Part of a small language model's weights: rotary positions.
MLP neurons of a small language model. Each row is named by its layer, matrix (gate and up: input weights) and neuron, and shows model dimensions 357-452. Each number is 128 + 24 x the weight over its row's rms, rounded and kept within 0 to 255. Numbers have three digits each. A neuron's up and down rows have the sign that makes its largest values positive.
A block is one neuron, or neurons of one layer that tend to fire together. After each block is what it responds to, as a language model described it from the Wikipedia text at the highest values.

L9.gate55:108111123125105107146117163113155130156122148117136120171114163143119114135124106123124096153153137193100118167138148133163186140160111081149128196128108071154186138110130133144137088077094136085109146124128134139142147126167155117109125135120132153162110099109168145143144116155094119128
L9.up55:131119120156100115177112128136121121171124166138085151137109123168147130139177084108162124143088156170153123117092129114121167090187160065106144131148134097147166192147084086119123113110113126138113159136118111104145189100147115127112115184175159185147135114182144143147124130099147097134
L9.gate134:158141123112106110138123134116127100110112140161107113124133095115082100122096172112149123082123121200152142120102150127111141118130107149140130089105108140145159135151157104103154118100116133152175093142097118097154182144172095154101106133113152132143112114117095116117120151118114114114
L9.up134:117143145099101135093150105115123126139134106176083178134131086121157158117145109170078133178089148108156150173122147150145143118105136143096106119153131126066105117129163127160140146142107118138109087134127128130140118108115139108141099167114172112123150094183117138147161134157139075183
L9.gate299:107109136123115094121174137113177100166146143109126129149120103123114117122144119127124138108153175149186138087107150111125123089120139100166107138127100132113153144138095125106070155082081144158125128117109176138182141147128137144149108146125186116111114127161164129112161115131120146141
L9.up299:164105158089127132100149169126149156116144127132126142182102110132140103071190144141110136135132128139139134185119100119159147135151101129170173162104132120140125130094120127088110127113129131165126144144127132131153156122123124100089138132093129114164112173157108183158148143173118124118
L9.gate702:112086152111130161136111147125132156178147128131121184176139122107138135182141152121137121107106140122159149135128107160140144133153112087167163094108133172135156107106115144123103124153116087182165120200096112105148118157153133121154159155143091164147103111133146186087152102110133159130
L9.up702:127105162100131206125107135157161165149152129145093154156140158169121155133147135153121094169114138123130132118131125088120111091156112122153146117125149137121103123089115114115119087137125077116135112134145142125144112121139111096127095127089145172137135133139091123153146110106093130124
L9.gate808:103114150125125146126147159095142096158136154137106121176120113101109154153086100111094121114106151167132130137105113137129139128133183130146111117111152109146117143117130159109078049154143164126097137102089095105155127101155126116102129125070132161123140151136107114103131120123154112153
L9.up808:168115144140149098096100120119114136129155116106111155139138086150115136111115103141152147103093125147121120101110138151163126115173104142135110130115128145106153105099160146130121143123115143099158128146137130089133161123170126126079133142137138102148132098131110129129150106123126132101
L9.gate1182:116118144123137118142145140123147124118110102155092134167156119114099160073139128157131118156097187181115139181121123097120160103111140149123181137103135131132167139137088112098117149164114132122092120139179113145151102145128102134118139166111138162153132143150120165141161181151135121133
L9.up1182:142112158148128139103166118101107166132122124112099130142105074156107146144148148102145146157121144151175097109110143105136067125118131090134159103142096111109115137117123087163133100139151109116150136113131144101138108133113142112124147175101115111136117164158141156191130154126107118117
L9.gate1205:158097139116128179132163167099115138166146138117120154134124163138132164123112145161094132135103137108145114132106110100147146107129114097109133117120114121148145112123119150128130139149095101143107138112172151123117130092167114095153163115102129163122152156121109160109103099180087066150
L9.up1205:122066140110108156105118166156164132159119172127132135126108146158168112129103145147116112141110120122156125125111108126115132095120138072085126122112108115144089156141126110126130128119096105173122122101107179127133117149150103128143157154107153128108163114142099160117126136132115162105
L9.gate1226:111108149099132161160158147115116149141098111144135126120110127144095107128128084111108158161130179113167120120114100125152151122148107081157096184093153122141117128111091153149125080125109138127128115125137168159112118151149162133119117134152117143119134089121108072120123135107115077135
L9.up1226:155161150140105110146147152099117108111138164149119106102162143145152136149112146108129141138081165138158081096126129114104151094132115105151134206129102125116175177122167141103101125121159106108119141107197132151135159135106163127119145133102180114133169195169148127132146133148096137117
Responds to: Role nouns before names. Final tokens of nouns naming a person's role or group, often right before a proper name, such as climber, band, ambassador, postmaster, player.

L6.gate168:130112105099095150138086181131120169116112136130065176122164116118085130102097134117112112138123148145148113137127138079100180098137142127110103147110114108095133167146127150129130114143143135138149137096151142153162101155130119108152124146171107130134111112116150158109121125114118124149
L6.up168:163157128138139132081143066133138103136123141150142170141141124138126124127159115088126145138145126116115109128142121119151128140183122110099153111120111120139129096115139102150126173144077122149110112135129136124146135117108141149139114165127124152176136125121099183116121107131144124131
Responds to: Surname final pieces. Final word-piece completing a multi-token proper name, mostly surnames in lists and tables, such as McHu-gh, Petters-son, Sim-pson.

L5.gate729:156126142123149122100109142128124152136112096124073139134152089129111146122128127143168109153094117074182115113133152081116139111113141133147166145124138110133116107133153098167120103138083123153146164138111164114150088138114109128134131178078141096139124126118146112122148128159105110138
L5.up729:148127155178152099178122138130158141075143092126092132149124121133125155141120142094167101114122109097151120104131175114120151118134184153171134153124170135154128094136167093130144117138115123110152132130105156135126097149170152139133162178124140105148131143111190133158151098115151120119
L5.gate840:137150116139160123092151085124130143183140138107141141123155126132112155124120134115154167117108156132123124171175129154178111127108106162069129143153124092151109120102053132148109158148126089158110138101151109082136101138173132141094132112138093153159126167191159161117071138145124101147
L5.up840:142103112147125120091168145157124150127113152089132084114142117100167175188152143175147122162161135086122156136193181136111096140140113131122089114139125160125094128157132123118140174131164157118169159129118138140073135189097140123108128052126143137175108105103124155147113142138177112129
L5.gate849:124094161103157129098138169120152142157171115129119144078122109146158142137107103142128130100197201149124116121153112107140111160116130095122122125103127125109068123142136106168139125171123105127145145156140143150130130113114147070142145148115146135141090182134145112091087117094107107158
L5.up849:095124150112140195097116158126133134129170136114120127137112098166147100117124142102139117128162171094111133123122129117087120102164082093064139184128159144101101128168108103148124109121158142114157146127126121130152118125111124114159105168123151136134066161104129123152142088138126122147
L5.gate913:129129126109115134146126147148108123119098145142094168125101102105109147117135152119136097132129148087122100127143145094124130124168156155124109150110128166115146096188112111143108130141117141098109140132149168134134106151158110141118141159135134099153114092090148137133103124103125138129
L5.up913:132127075129129139156125096113102114141098122091098158135131134108116128141149135108089132125110124097097094092118128132126125141145164155127103156127148176126129149168147129151145142174095164120130134122093115134097128152169142119079140196163136125105085107078158129135084086089117121109
L5.gate998:136167134126128136145133133130141116147130102140195096137137127134109155137136096137124126118124140143116117126139121148131107117155091118116133127141158113149104124127110139096115123170084137120161126125105083144152090131131097141102112119113082111177151156138141112172113153142107095137
L5.up998:122085152150129140143150096131154116160117160151127113114129167071113174128147128109100140110128108126088118218105151155110115134164123133082135158136174131136146079147144141118170127159129117152102083131137108126096084135110079116098126143101127110157105143140104157148119122182098140169
L5.gate1089:153144128120115082097140131097156142126132157105135132131173134144146130102140136077135131113158103097108074134123169128171095122156128141106142127067121160109101135169144127129134108148152097156123153126135129133135123112084114165145141167109119154134184145151104104125138112134106091130
L5.up1089:137134132110124111108157131087177151107129137097131146143145101099126135160169143109121130135154132128133095111140172135159111113120143144117126150078134167107134124156093056122132124132151107121137143100111178171134145083126168162160123158113119131152118123157135109116167168154122119125
L5.gate1165:129148133115167104136165121110113133155136135146122112159120104076107136125119136118123086105142149133108103151155097144153106116149074154112129116119144142141139087086096125112134128176147134144135144170118136121128133082147145134089127154130127087119124120143113115122101173132148088148
L5.up1165:109167143098143076106085059127118125147172119163129099122126155098143121172119157070135155125154112193111073162155114124110119105138149118104162134125123140110129114119111159109106102166107120121099101106129147128115157140126158107097151163097187120134125166149159093089126134122133123111
L5.gate1209:120107100095110163110131135115145136152115143122163126157115146169122122085152145128121137135141071161108128111139144125102122115138132099084142162109160106088086135119111120153106112107163102084114135129119125132137105123180130112152142127087102127138094155137140123100093131144113135197
L5.up1209:170125151160135141123139122139101109141131163106119146106127120117093107104121143102135179164106130139134166114123109123079123145155110095134125101151151141138127118149169105101101082161159128138114100110130132140106143125096133147108098132116129138157119114111148129148092143090131143121
Responds to: Adjective-completing suffixes. Final word pieces that complete an adjective modifying a following noun, often after a/an/the, such as award-w|inning, Austral|ian, tabloid-st|yle, and whole nationality words like British or French.

L9.gate15:147091122099103145106138119174131153101141153135109099120121138124142122144123139100145119146154156120111151118149111125145140176185104114143147140129135097131145107148126145148122095103100140127118173140117107107102108154107107106158095103102122182135079115098152101121153133127087182137
L9.up15:105129149154178134172099134150119155149109144158159119090098181167127114115113128103166167161097139097131167156135149117150150116132148113123150112111144088078128129122144089095130155152162143127154145162084154078118092058115142118176118104143132102111140095133144127113055137130129168150
L9.gate266:074121102172116124169127125123128148134137129144096115123136122094091166148109134125144113161105155158105150143098124121093172139160122102131128124126175111135134098166127143151119115129154080172117112187124084113142125167110144139163148133115099142087140085118151139125134111116111118129
L9.up266:165161117137102097145150144093111132093104139153113125133114094120134145151172131137111118122128159117165133080102089154131106152108110151125099099145137134098146127139122141152145082135149150134119107156154113122097142138160118094101132128151118092111149114121124157092100123146108116130
L9.gate363:114111111166086127115152124113130121136133091149161085096139111089128129141124120105113102083131140145159138133116145157115132090127157120131101128095085127133124159166138147162138125103112096146161149130115075081153109140119112119143118143139157141155154141133113145081125128097159141098
L9.up363:134141105150097134079147163120113122144115109144174156127150141118122128142154126098092095130141164166135129144132155124126135119122159139147113169139122157165162133161140102120156163129113126094137152140129123097138088129089158115131108115164140151133083141129130137100121109113147142122
L9.gate377:153102121163104125101153151126113109123142126126165109148147139127114150102148124110147126161128130144092148084136129146111128150098150139143142168133140110137122133165128139097167113131096134090169152135139123118139158145121146120080137122100150145098151172161140146123102146085138112103
L9.up377:089148106149110159153160131146135129130137162132115119120147123116165131133112123118128109137096102160133133090112160114141132145093072131144125119109139117112099161145110099128100112104101102087163135102088155143082137134136101119132118077128136143121134121124120127136129131170122094069
L9.gate555:139139114133072147139117139118143149154131137119143129099148182129110129103093121126078118078159073120159103174112095149139125149111158140102089121100123109117144115141105144163146184129103104079140153138119108109137142144188136158083124143088147132120148122096116063126129125126093113122
L9.up555:135153122116046174168137134126157130129154152128105117120111170103126133095111111109130156094192076140169073135118110114113087121116113120142131148124133115073148112155100123111142178112111114106132119164145109110127135105139138125130182098107147116127135141134129110111142095127095159107
L9.gate879:131079151122112119139144128138119128135119076127138122127123129118113121150132153129149118115169192144131119098127158136152167159078101156116153150163133093126148163177116129139110076153189127148148137168112140105151122125155133127152159078170141117122145146155086136133096128193116142165
L9.up879:156130145132079169132133100098146124121118128125137124144099142096118152183109105161134144135121174153095113106093132117104155175105106133121153077147106118145158113099130140153104107122132131168122128117149140160106118118157146089132122160136183095122152093107113119118137119142123151115
L9.gate1257:143116131105118126143134130134126103135089177130141109124174141123115143153133130098173147163158124175122132161115110116097161135076108142098131134113164170158159116167130110150096126135136144099104143153144154103090080128135132142176150146116153099105126155118139120110113154168116144108
L9.up1257:127123110168044119116090127172105089102144146125122101093126144136125116126104114088146145107132119139124106147133118130155154134136121150137114093129108145106137118104125161126130174123138107112108117109090159153119101112160129125126141123115131156064086180133155134089107155115147108110
L9.gate1330:168127070147106134123164112112101110143124113148146110128128146093125144135115165133121121138154136160171115120116165139143115147165101123121097177129077111146132118206132102141133168144158146159121135121148148103122111122111105142102106125156130140189120094141116141104158162104091138099
L9.up1330:158137117142118177104147077108147140112162103177171094132134124111103100136153143116103080128129128110136153128135149146088118099121179125134123123116133071140087107156122155152090159125167153130120143082114163085115090106101125122110143159094127125132146153153129118120133159152095121115
Responds to: Continuation after personal names. Tokens just after or inside a person's full name, such as a surname fragment, initial, Jr., or the following of/for/de/told, often in critic attributions like Chris Mench of XXL.

L6.gate1167:135113110164167146099147143156155157138134083118123155123138144159107134118127108116140128086140118119151100137152147128152105104123116130130146119098117142138078126129107102157136110105129126134135119152155135154120115105127118133160120131075105131107123162127166082089120105103097102145
L6.up1167:151115101183118124099133184135152145150132097140101130097153110120167125131156112150182129136114100172178112097169159102117129120119135115137150113111137104139132167125122109131139104096084118116161120112142147127162102124140153147106161157080086169123091173137153103115171095142131109136
Responds to: Adjective-completing suffixes. Final word pieces that complete an adjective split into fragments, often after "a", such as brill-iant, tremend-ous, reluct-ant(ly), exc-iting.

L6.gate1022:133120157104144156138107137090152133151106145152115151171095146127149155099124141112116096082132112160195125138141123125140097131101143100105145148145131150100091155133150155126120147146100122131147113122117086112162148125163109109099141114091147148098117111161142116120117140135095113125
L6.up1022:118096160099115099136104140128119129132156150110085135151131117141115105126125144107100145139140157127141137127125079119116109104104090128096171115086205114127127154110177156090168141154143143115125112120133101108147170156135136105126174152142100156108150112110125110102111135141125160130
Responds to: Titles before names. Final piece of a role, rank or nationality code just before a person's name, e.g. Colonel, Halfback, singer-songwriter, UKR, SRB, Dr.

L5.gate210:134156174104146181098097146140129126138089129125121156145122124118090125146110101132100120150140107147160127129108101062131137087147118108109120104092129154103159149110081138107138124126125106104127113087134120143164100152155142131139129140070133177118073155156129126105127133138128128147
L5.up210:116139117089095123082128124126129158091112168156132130113128099105085151104147085093133166122141109129131110134112097082142125087135110093093140130110125151102162122133117100132102154111105105080131121108137120121139113139109175124117108148114139140112104139176105154166135128121092137099
L5.gate370:125133173144155099096145141130148132117142148127142155117154121181080148150153130150140148104103117151121119169132170127143140124133105114078144087108138151154157137129061160137122158118134072114114141092138171164136115142135158098147137142118141167126092135097134143087125140107100105098
L5.up370:091140106093104108123157148142120141151122140166146135139094151124127139137128151169117114145119131113153137132127143109136144086152152123142101143139084128107155081090077105160129190135136173078095128144137105114114096142137115136141131122111165110140146090101130178105097145122123146155
L5.gate432:130118157132161133096102098133146133135119114139138167103125141127118158097147118151148093115116104106165142122163116149110125101182134141088143143097104159111105114099120115082115106131115162141121095110181168144158127117090143116173147165127148115126142128205105100126109114125070142091
L5.up432:170126123121128143148145098141125126134138145122124115158125105064116103132136067161089133134110133168158121107164092155161125073137154127142125158097136147153157143121170175066127144093143120160135122182117147147153198151153152163120111086126120135129094172101121119091114139111102138162
L5.gate436:115113155155107123108126124114123099140119145122139147094132151144121127138096143137143095136113172108117171098113092107163185111169101157112136104156100095125104145116138144119121096089122111113121133138091148102139077117123114104128111126123080140115129118107115115060144141112114112115
L5.up436:138136137123127154116102177169185076146107126101125114141140158140122185159133201131135128153166183117133121075148120140089126149160120143136146159092126150152180127140087133139133133084122123107149094120128116150103127147120127150120127062091140129150120107155128126121160096142100157165
L5.gate488:086170124057143120116104117095153160147123168140144154093153153164105153104144112080111143140130133126137172160137144116110142084181135165067131123115116143158142154151108123109123176123144144140149119128097074123117104086134079132165121129139123120117099141113067130103083128104098137138
L5.up488:114147130132104137132099132142126156153107127131147123087156171150138074165104117146127136130115143125137105136136149129159136117134150115111092166116058158124156118130127114092079107178122112129118127090164072123117112103150131133122114150150162134156149108145215164150095103116117106105
L5.gate520:119153153106142151121113142145116140141093188111146135118129080137119111166122136146121155110120150101120148149136100160140121133112144154102139091084152168124144095152112205143116115105162148115116110162145134109128157122136147123147122119096104124136143152102136112116103142123085112127
L5.up520:104154157108137145131130144082164108145094127110140115124135148134114110121111071133105151107097137115140123133115138122130130156113093142141122139125124158085114110101127152115150131136134110126121095132119159104165170126156112130175170091137120144105131120143151109128093139115111179140
L5.gate1048:121090145102138114121123117145134119096135100116130125156074113113106170113148122128136143112099087148112169139136146116138084121144137132105151116174181125164133107124135164061102139140124124101098133134126167151166121172124147163108132113119119151122114080067113157114167148108147087119
L5.up1048:104121139153173103128151103117143109150110119197170122191133133170135099134137112100144116127123095118138154143109093143103102113096134106124121146075141163158130155140114129108138088134126181148127149136122123160130115148159084126104136145095114105101136131120109170152090122145086118133
L5.gate1224:124134109130148080077135146130163116106110155073106110143153094066112163124157090152124151132154116147153124104143120137139154141087154123170139111133124133120076185104107121114119146157133078108141121136131105162172111115166150131224136124109121142110117107119130123122068167132119097133
L5.up1224:103119157141147138116103113140126090071165192172152123131144094139121114168138126092143145177128090120110147129148077113180120090073133100108163147142196118099083089168123107099151112156128106113182111163124111155123130121129150150100120098136090134122108135143102182123155136135178129137
Responds to: Role and relation nouns. Final pieces of nouns naming a person's role, job or relationship, e.g. cous-in, CE-O, navig-ator, Director, brother, heirs.

L9.gate428:106142142114148130166140098093129116145160115129097146177157118126138135089150127131140107131127162136158122159160139164158184121108149133112123136144179136192131148164113123117091113107114155156112145115079124119134121100148169101140153130136134120120102133112144119101120107145150130158
L9.up428:113124111131102152148088139142113153154157140084101136099148133128110154129089145089163141116098112125148069133137150128137125117096125172089102152099114141134123141168153092097133123126112102122129101122156156114154128154107112101129136146165146118157154130113152098112101119141139167141
L9.gate439:140158115118109168129112099088133138108134119097141070108127126138075139124103136118113129110133156100127117128133172135187142111072136142149149120137146180157100114148116166100184182134155145129163141137125091086134102099116142155112134159145094106141126156130144112082105109088131091135
L9.up439:141106176142122145140148123128125122153113149159134126101122099133108120124143103162152176082128128131120101104133110111149077116108107159146136129133137156141152093099121122073169148150089122116145148146134128121123151130157140136125105148125146132140115153123178132157114085118144142104
L9.gate563:124098155180117133083168154132150127130127120119120081125155104126128126115144090108165139149118114154157160146168138118128114097096084122136160116121120118120118151167107114156145148145099107137122116139113101130089123143152095139130146138137168143137122163138121117122136096155118129152
L9.up563:158093113157106127133173111144098132169099126113112108100160146135132148153155128094129110137150167112135117115106146156141129100125106127129153121133125154106110122135095099126134105118167107091098087126148139134132159101142113109139142081098119182125145112127135093140088098152091135121
L9.gate699:118090110165108163106156138109135166110080134131166150086140148088101147115138093148153125128124135134152117157170113149127136104118146147142151119103106099114134125175144145124171110136118165151135155139148111119140127137129095097190169133139119078116140160029128119151089089118114121139
L9.up699:123129164123103158147170139075111130116095124134157106105141148143128192116147103139148118136110145155151132154102116116126104103109104152152129099147131142138132114150106170122146141117136125148145146135119129120158129129137107113141151116147110099140140188118156108169095159114109126127
L9.gate759:124104097138132182161107179133123155145110100164134123136096146158139157136126135151091134126144128104138148150120144171120125120153100132102145156100170120123130111179112119195125119148118143108196149128158131120131119130132085130136104119191149137139122126107139139144082149110147111117
L9.up759:122130122133140112091111103168129134113123125170137120129097136124120127164133102151140153120081110116130105084106147136167126125115134121126163074160137110134124133109129106158170111176139170122097145120128135119142120123140138159130158146094126155147141161112092130072105116132136146172
L9.gate1029:145076123154077104129139166127141153137116159144124151152176135132145134123176107108101154163106176159147100123146145164138111084088133112141154141121168110128067088124163087114135138099140124108109127168131163109164149138115128088124119129110115141152107168106164096124132108150110136142
L9.up1029:146115141118120128133149151136148159110113132157118126144183154149120152078155143122166135141174129136116141158136172112130135108095175100116102102115122134123132135127167144117161128106121113160114139152132106141147096156128126152145113155078184149101112137101138152135150121115089160147
L9.gate1265:142122090146158082110159111100145175135129144108144150141155155106145138154128127126134137118148135126145172136120136121101123100160103138147144106109139176100109183112117144163155143106132114129142138156140106139077159134154118104149101123125116151126078133128147106118137103149114132126
L9.up1265:113137129128083128134159184160139137137108111129108167129143157144123147162117146116206107138118092129140125077169132094061150123111142092125144121168142146152091097121110172148154140140134129138095150110123112102139136150126124095124155134129171095136134108128155102110184067131094121131
L9.gate1280:138132124138126128123139128115139142121103125116146164123127180099121120133159105150153133109125134151141047135141145154114150116133115115101120115123082111122135102155097144176145157114156131129136140146120131106155161113114104137125133142090116136101134120106112121112070120138154154126
L9.up1280:124126151127093091087141115159141101124166125122142136153147119133112104129126094127127134121202123108100128125154161142138118138163112113091150117143138131125137120124133114140113181118165128114128115130173088127139125128149118155141157114085123147123180134112116131136163147155169144170
Responds to: Adjective word endings. Final word-piece completing a descriptive or evaluative adjective, often in reviews or descriptions: attract|ive, exc|iting, beaut|iful, humb|le; weaker on words like which and such.